config = dict(
    head_dim=64,
    activation='geglu',
    qk_norm=False,
    parallel_block=True,
    init_std_o=0.0,
    warmup_steps=200,
    final_lr_fraction=0.1,
    steps=10056,
)
MLP neurons of a small language model. Each row is named by its layer, matrix (gate and up: input weights; down: output weights) and neuron, and shows model dimensions 272-463. Each number is 128 + 32 x the weight over its row's rms, rounded and kept within 0 to 255. Numbers have three digits each. A neuron's up and down rows have the sign that makes its largest values positive.
After each neuron's rows, "fires before" lists the tokens most often just after its 100 highest values on Wikipedia text that the model never trained on.

L12.gate1095:121144144169134118139116128105136063175144084126168101076124103101125145100111080062102124082094174178117060143118090130125155144126153100157138137099142152122177148180124107134160150136134151096058130131170141152103168151106146090110154116165127079133045096125104131152140123116134208137139151115128149102067128142141142097112182142100099102146129128157137138168153109063129177118148102104102074097102132096116120159107084137163092145120186149125150153080111167151148120109111144132091143055117094124077141136143157147155078161073133159123076033089208130117186154140126135103
L12.up1095:161103106085165131134161152183126160151132165075167105093133150115102139126131144109208120169143152145093134138133093126165124163111155098104089120087160150160142117127177171089111119074127085092154033173114137145102127090127064210183112084090153114109067107140156164155090084190162165083142059185100134157201122171139152178059195149152140121099153143141156201154165141094173098165128091129146109165130171063126076106128034120111042181155114079155156114164183154094178103141160112136115150190186120187149105091050126120114120139091190162105126118114165095104089113174124169123
L12.down1095:103131091094135122066067090133139117132131075112118169111187132158119144141152188117148153076105167096122142087097123157153146099147124168142086134149148085097126173098153143108129143089132094114130089110135078095137132149113120172163056093096128163132129121093144093152188141200078160162148144198134124178118084199141163160092219087138149111142139163110151154146123185090205181183115123127123092138159154145109125079125080176138093138144104125150117101180135127120144116092157197151143133105188116188133121101166111141114184154136144152094099099172210116133089085120128164133
fires before: "\n", "\n\n"

L15.gate1022:142114145107121129167169100129126084106190154088111090152083197083166104218130109136132069098140135108158113123120104175158155143113152074207128166138147155119195160106187191158113081122116085142130121131131127194090116105143102184111131157111159077109154168140138131128113108085050132146118110172128125120135163157100176112138121077127108132122126136091117151113144129150136139031160162099161157138095149161129105169149155147115117179112097182126133130140129136133101193083158146097073110094105114103100067092163087141136123137110128140128118116067178048121146133104147179135
L15.up1022:084103062116091185135142117073076015131116121095114158118160179090130162115058095107128077111099133109100121111122106139105118158069118057156130154157130156099105101147097143161119109159143099167090175108155070155135121204162107130168120141152121124080135136098146146138142099195109091139147124110160093144148100095124147143129126078151130106110172149131108051122166113157174158144149154170145125111132089102118139164164083137109116111088115165113155141182106105102156168148200105099134185106141107076092130172151163123128099106126123114174127251141207123123060099096117119129
L15.down1022:161167125119147169087177098134115120165100095130115090083131110141138128062164153155048173155100134141093137124147127124186118084114087160088115137084118166132067089128116136136120139111127155108120123141111156101106166099093170089105145138141154127131036109105134166122120161082188138060094135129094153183142108094176105206126109134160141097120113120188107103102096103067140163161049143115087091126051118132102143154083182173133111093165111093068165054180158136107151115142066133122107133120145111154099147181087147170108101121153124127133097092199064132161086130130105137128
fires before: "1", "2", "."

L2.gate891:088163064151156131135132104125140126105172074102066162122151168137148085105120110133171142111134101105126164120135129052094123099139166116137156133166132157131125122079150138085105096133047108177115120104189089140145128165065132177068193101134168115086092058217147147105206116160096113162130097108216112118131152113102141062114184166104123114114132137143102184125183131159121116101183091088175116072123199127140094112122151139117149058139113207095111124114178148100115111117163107133100131115126157110164131147044104116103125151126175129152107130105130142153209088136145151095
L2.up891:160161100123145090108144087148127131156115112154123167136117159104173154118098098061148130169122198152157207141136086130110068112119147110163099088157147140109159116097123107152165139155067096147090124121124098101112141144148107143092099135118215107169003135110182076063109117112101142132160057122197205126143113081146154102088138169135112144126085131135140097136118131127162182159184172093174093142134121131133141120115122100106161104140101139094112135103092144160130175152158127158158098165125144096154117161120147111116166086173120098160123110148165137089136157115073155124
L2.down891:121188154093162150112125117148147145139117115165086119075158138122161123119118061116111126159137188155157213111169075133113077109118133072173100117129182134111122131104162081099158129156106054126055148129160099131146166108101134134091172074121162140140076129120162104069176156123105136121165040088163183090151062139124095133108177129095177144128128185100131121140112129151137174207156128145142100096161132144210121097108170138148175108153118126103077163128061130140100125123112133131183102122090180099156130115141128102132141109114121100115170139124172138138129134133158126146
fires before: "2", "1", "5"

L15.gate1181:144118062155142134113094148064160184080109136173181167139128087141115117114147152060165087127123110069168112094047128080144137170130122087103150127116101140117097165234123086058116216083160091142119150158105124166174161143140088080136150090123146159144148125128141163152155107182126132075127148107170152110136072139171107187066140124152132107144095146131164060124127075118111116163150134168163170117136154116203121113150123141099104137116128140139145099133203139097113121145156165120157134242135125174127128131177102133110100134148059152140110130122152084144147118120149136114
L15.up1181:131110132122128154136073100114123114098109141104160162090208103135082087123125117102152116104161117100179108148089117119118162098120128121076095089146180061155155135147141126131130131115138136128051115099070133191139120146144124134159088176137151131131150221090033117116164135134164176097087113073156083066049162169117138154094198151123100112050172099141167140134114075095143136130149082186154110080138126149113105118117167143123105069080171073155160157120078145108112104170140151110136091103083113103142122164059156131118170142065105163150134148145139124096065133131126132165
L15.down1181:154079108162103138179150095109128112103161102111137100100161153155030070156092144159193100114156131084090114161076117096125152121155109132084084055145090115123144108095177107111125161133214069133059137141093152084131109148131116140131091191091121104139139206134037159142118148215144128152146090145138119089059108126121120116089183150130142103088183112208114105141084103088106133138145140115084104082191112128125130110121054117062097115093145138116144095113141100169129139114194174131133116107105158094158101139122177148148168163120136091151103151095108075113115104124088120139
fires before: "3", "5", "4", "6", "7", "9"

L12.gate134:155127138182142187125086140104139152147117143101109078124108105124177094095153108123153065179127079070114129074104097157173134157145146092185112149102123120132106102087117074124125126110156142125080156157105126143134118072111112095102145147110159162119116114142118162063149121174156177095103129140096111114128085128111153093161141089168152092074100167191149163221142131118112145097182088076154100083181149089098112130148101176105138129117161147098116046123164093142080128084141138107146093111091120173160138093116130072127149164157157096157140140144109129183144080171094132064
L12.up134:133151133143128115149112132127126165138110163070100110069124112177064099187165105115085185091146082149179150159138142110088122121111093104207161151158116129119132164137167122081151122144172121154099140079072104085105128133081180138130155122141184100145072094129164157175111120099131125105167182127130145112143168164164085145184141119080148164133168067186079139106098106142103149115136143129167142129109101075145091076048169119111173153144118100097140092181138133123104138118092143121089133117083165119125152149149131067156135140113098168159090108090121106130156170141157146130
L12.down134:119122143124159109142192111088117063145102064112086126183097173121173076112135075097075131139129142052119101167150150122124162105154106198149103107105180124148045099165134140183091155093059098146161135112083092123129159161161118084128132118103128150178139126180108086116101125165147111162174141152151141107136116120114105071111099161119110142087182140116111129135090165109155104153139163150130163143099160115062133092129125125086140080109109162105099095121076144074129076078128134086122090156142124096110125124181106174142169141161173107165170092142089109123117160087107091104
fires before: "0", "1", "2", "3"

L11.gate1087:097171117062180087114140075111128127160109196152084137166112169117116118143139132107110143137107104137152096167132193170195152143124144140147114053155098192146135121185116087118109205129149184131172101125105147087098163077160125122122129155167151139091112097141181212097110157143124149081169122162137158137113171124152106130171098134121150112162115154122114135100110176131130140142122108108130091201113204123131150156154143129136085061126081110108107126145181112143167123142172170133103145123128112211101107068087109123158108133154203160118102181112054114146131126117157133087
L11.up1087:142127063158049141166173090089128097154140110090123121078047104151076153101141110155138104132170152126146146114106168116139135125148153111133062119148117149122131165125130129121111125105159128107149131090124178094134139071118116107138074108146096164128101141156146110199169163133164157165110162083171076146138144070111156161115111101129159140091149080090210150190173145081154163135157117053103197128099106143168102144134135102078090045114146128088122126085125109135137173152103174149129074133105169117153141097138122163148160070161158137172110210173138160135137154081092170099
L11.down1087:155174190127075098067099138072136086108152187101183124122155159157124111131108135148120143160169125157130076156175148128111156127112134156134162103118122133154116120157150122155098130111137123146081122110166100114106074134123110085068164100118140107107177152141073156105118105185110176117111147132160110138161160071181100123157111150130119164154122107132151126136141143171106129113143079106130126124125146098121171147165128102143113047161090135129108118128130136108142140116069134148141093069084100142171140142145100111104172087154134139152148175170137116062082165082155146097
fires before: "0", "1", "2", "3", "4", "6"

L12.gate198:186123102093156092164051079167128152134093158086164140102130135149159125149133117125182195103101070135185144123112181125129159128155098141124082147116129128128130084111133042093098164150150124089109142135117105165086064074112144186173102086137144116153135128144113126096146084163117084082050107133130091115095117164133097198158152151126092131179129140157119122150101082141106219134120147107094147156098112163079112149205115085135086184142097096149147120167213134113195116096187208093126115132122142140145164175089103176145102164139063100144143067179168113160059207160137196110
L12.up198:156131123150093160133098148088163116155159087108145119127123142143115111109167095121120173113128085116177124167130097192168196131112118145143136155127113076153113115129150150145106124156152144151126111093155166146129102163135079192082143173136080088147199101124122111141131110108094132147171124081117125139136081121125177151169135095143111117078133116210090140182107110146146097168156182128129093187108137171147136196105111092123154181140080089058187074152067106153067089134126139102032101164130126134105130094114125145145153078143146186089179105112072118134145135169124184118
L12.down198:155126139115066143078130172144128151139107098152153203068142111109099168127105146156123123072093146171154084126148124163096174056165146155071138089098167126130122108157109097145118125107113117173072112103144076156144151185136082126109120099098177106124206105058151098125138107152072102118159172092095108128116082164145105179106154089185132189109127183115184119085124132193156154140179150124127102144117129105186112061124102114110129172141148181165161101136127168125114139154146103148130075188099101126050106196100122190150205109125083131144158133138124110135086123075109130127
fires before: "\n", "\n\n", ".", "5", "3"

L12.gate229:121193134159137073149126134141134160194112153090146109093091120127136171100174134102137152119096117084124173090101120127123084146141127128081113180120115153036102077096141128186177148123095053100131161164172141164077129101095148100158109116100118158119105082134143129115147069139124157067139125193123147107166149159129113111102165127198129137131139138120108108109121116103165149090147095108099112085206064169071092128080127077185177149110130100112160117165223155065173170199118081132066109114146138123110100150166104115093121182146119207094105140132119101168178070146134169165
L12.up229:068157121172081136136134143148136170169096119143176125109144101102152156152209191146174113123141141127084119121119163123069140146107140094060111138094186119122193074101098143068124122115123101051138121124106162146142086114119160131137160114117159103164150091052161073080098123146156171157154116131082122082143106170083127107140164114102117127112134124165160145175123136068187133104098119122118084109117177163125129124122084116135102142124123195090170102124104099147138110116165214122148204074117099150142123140103093089046135157220142091124123090152134152181146100121120142156
L12.down229:129185072093142083113110101101185106108108114144178154100134125133126160076181155186124068113038081111181201043109103149096126105082173082181101135151150078072110192120136113122124117100115111087158130081097115164046135136107145153099118105112128130127166125152172130100165120150130092150173180128138105190131110136140081113164166087128131088142138149098139154113167113124165158117090169148158110127144204139154116130139106139122126145082143116111110105140144108084110106129104202154156210084120161137098106172114081117172132062101169067170147143089108155173203190185104152113
fires before: "\n\n"

L12.gate1079:111115079183086139085090126173146141170092086104182112169126081149110139204222120133111107152103152152143107167134111134132132172210148183145093093162133158153110126112086082143138090115151129104130123104183125160099130137096123120155099171087111109091127164103141105081159084121131085143136155164186104108192119144128180144115152065127194143115104146102115084082132206136181119118105109111143148119125112129109136149131155072072119144123122163149203092145127141148068127128088136186125141084112102119120133104113162136130115227153131114135141067141133083239126185127143139108
L12.up1079:160152153135117102120202151133141082141205131150130110111160126128163090089119162171131142146171115104108123116091093186118064138101094079165155154138144087118189141118149090122075124130103121105117149201173113108109139120147122138094147087061104098199111135089148098131143142154118132109141071121127103166094119183112058130092033149107143201191118189130140137200141158095176128146073167059116120154147121130104121104098106154160147112117122151122130128126107103131155112112149105151161110142188115098105173161147145129106155127065118102131140125145128141178161115093132107136
L12.down1079:161204044122167118116142170139126102150181137145156140107145136122118134070165163111156177113157130121114111106096101183109117188118129124145179164108148152196162103122127153154113130095167144108128131127168133129137132069096132153150084095059084116124130097070154106210102135176093084097222134090153101209139140140100119176138094143123123139138119206081152119101129152115137115075089100131114164169107112141119093108113106119172154098106147170136114119098060209091136099128115126082145087172110169087126133104085136086139098104153107098150120026106167122102145183110143135137
fires before: "\n", "\n\n"

L15.gate860:134134073119123126153151093113137120157117163201119158135193072123134179110135151090125168161100159070104127082097161120158151104102133075111120130117078079122133147134136125106148092124144098066147140096119058137096086145108141143123076110120107193134140083114100129063157134120182119092147086105149134134154158113105102129142120071086135131074143087108104105117147055107126124129104106159127147158146125157094144085130114161140118111069121098084140111174176143175078094149078189136123139137161165167141184117113135123169144108093152128138060075057173104120154099135160178129
L15.up860:140164126086120121137167127130094084144121091135109127146189136095134157150155107138086134097132190117069189172092145230085159105111071117067147105137102127086124163090147062132164115092165131113137133088096112121076116173217107155085134110155162164088118131109105069109131162105109141118131113180119169100090138134142099108073107186150153169149082156110123124118078075152194156105093170151152120079192092152157095118129153149100139019116095111074097073141148111173115119122151187090140153187133110116132100136138169090136187121122126107146078124109168122143140129119169129113
L15.down860:137096171092136158171158152165125124120151105114157151096143127074144126121158070105121081114180136111105078146066124147128153116101083109096121127189114095113102133134105104109119095140134133146100144169078195192089150179184143149122091088119119140165108176102110207092087133112076132095157150130118172155147127134096094056116167147154121114109124159111108158153111084134107150116118171095137112105118071134190107148147096104135065094118171128073104134152184122107129135110088084117118098170148112066168117087157128114109074120126079072063129073114099141172118096169132140078
fires before: "3", "4", "23", "04", "003"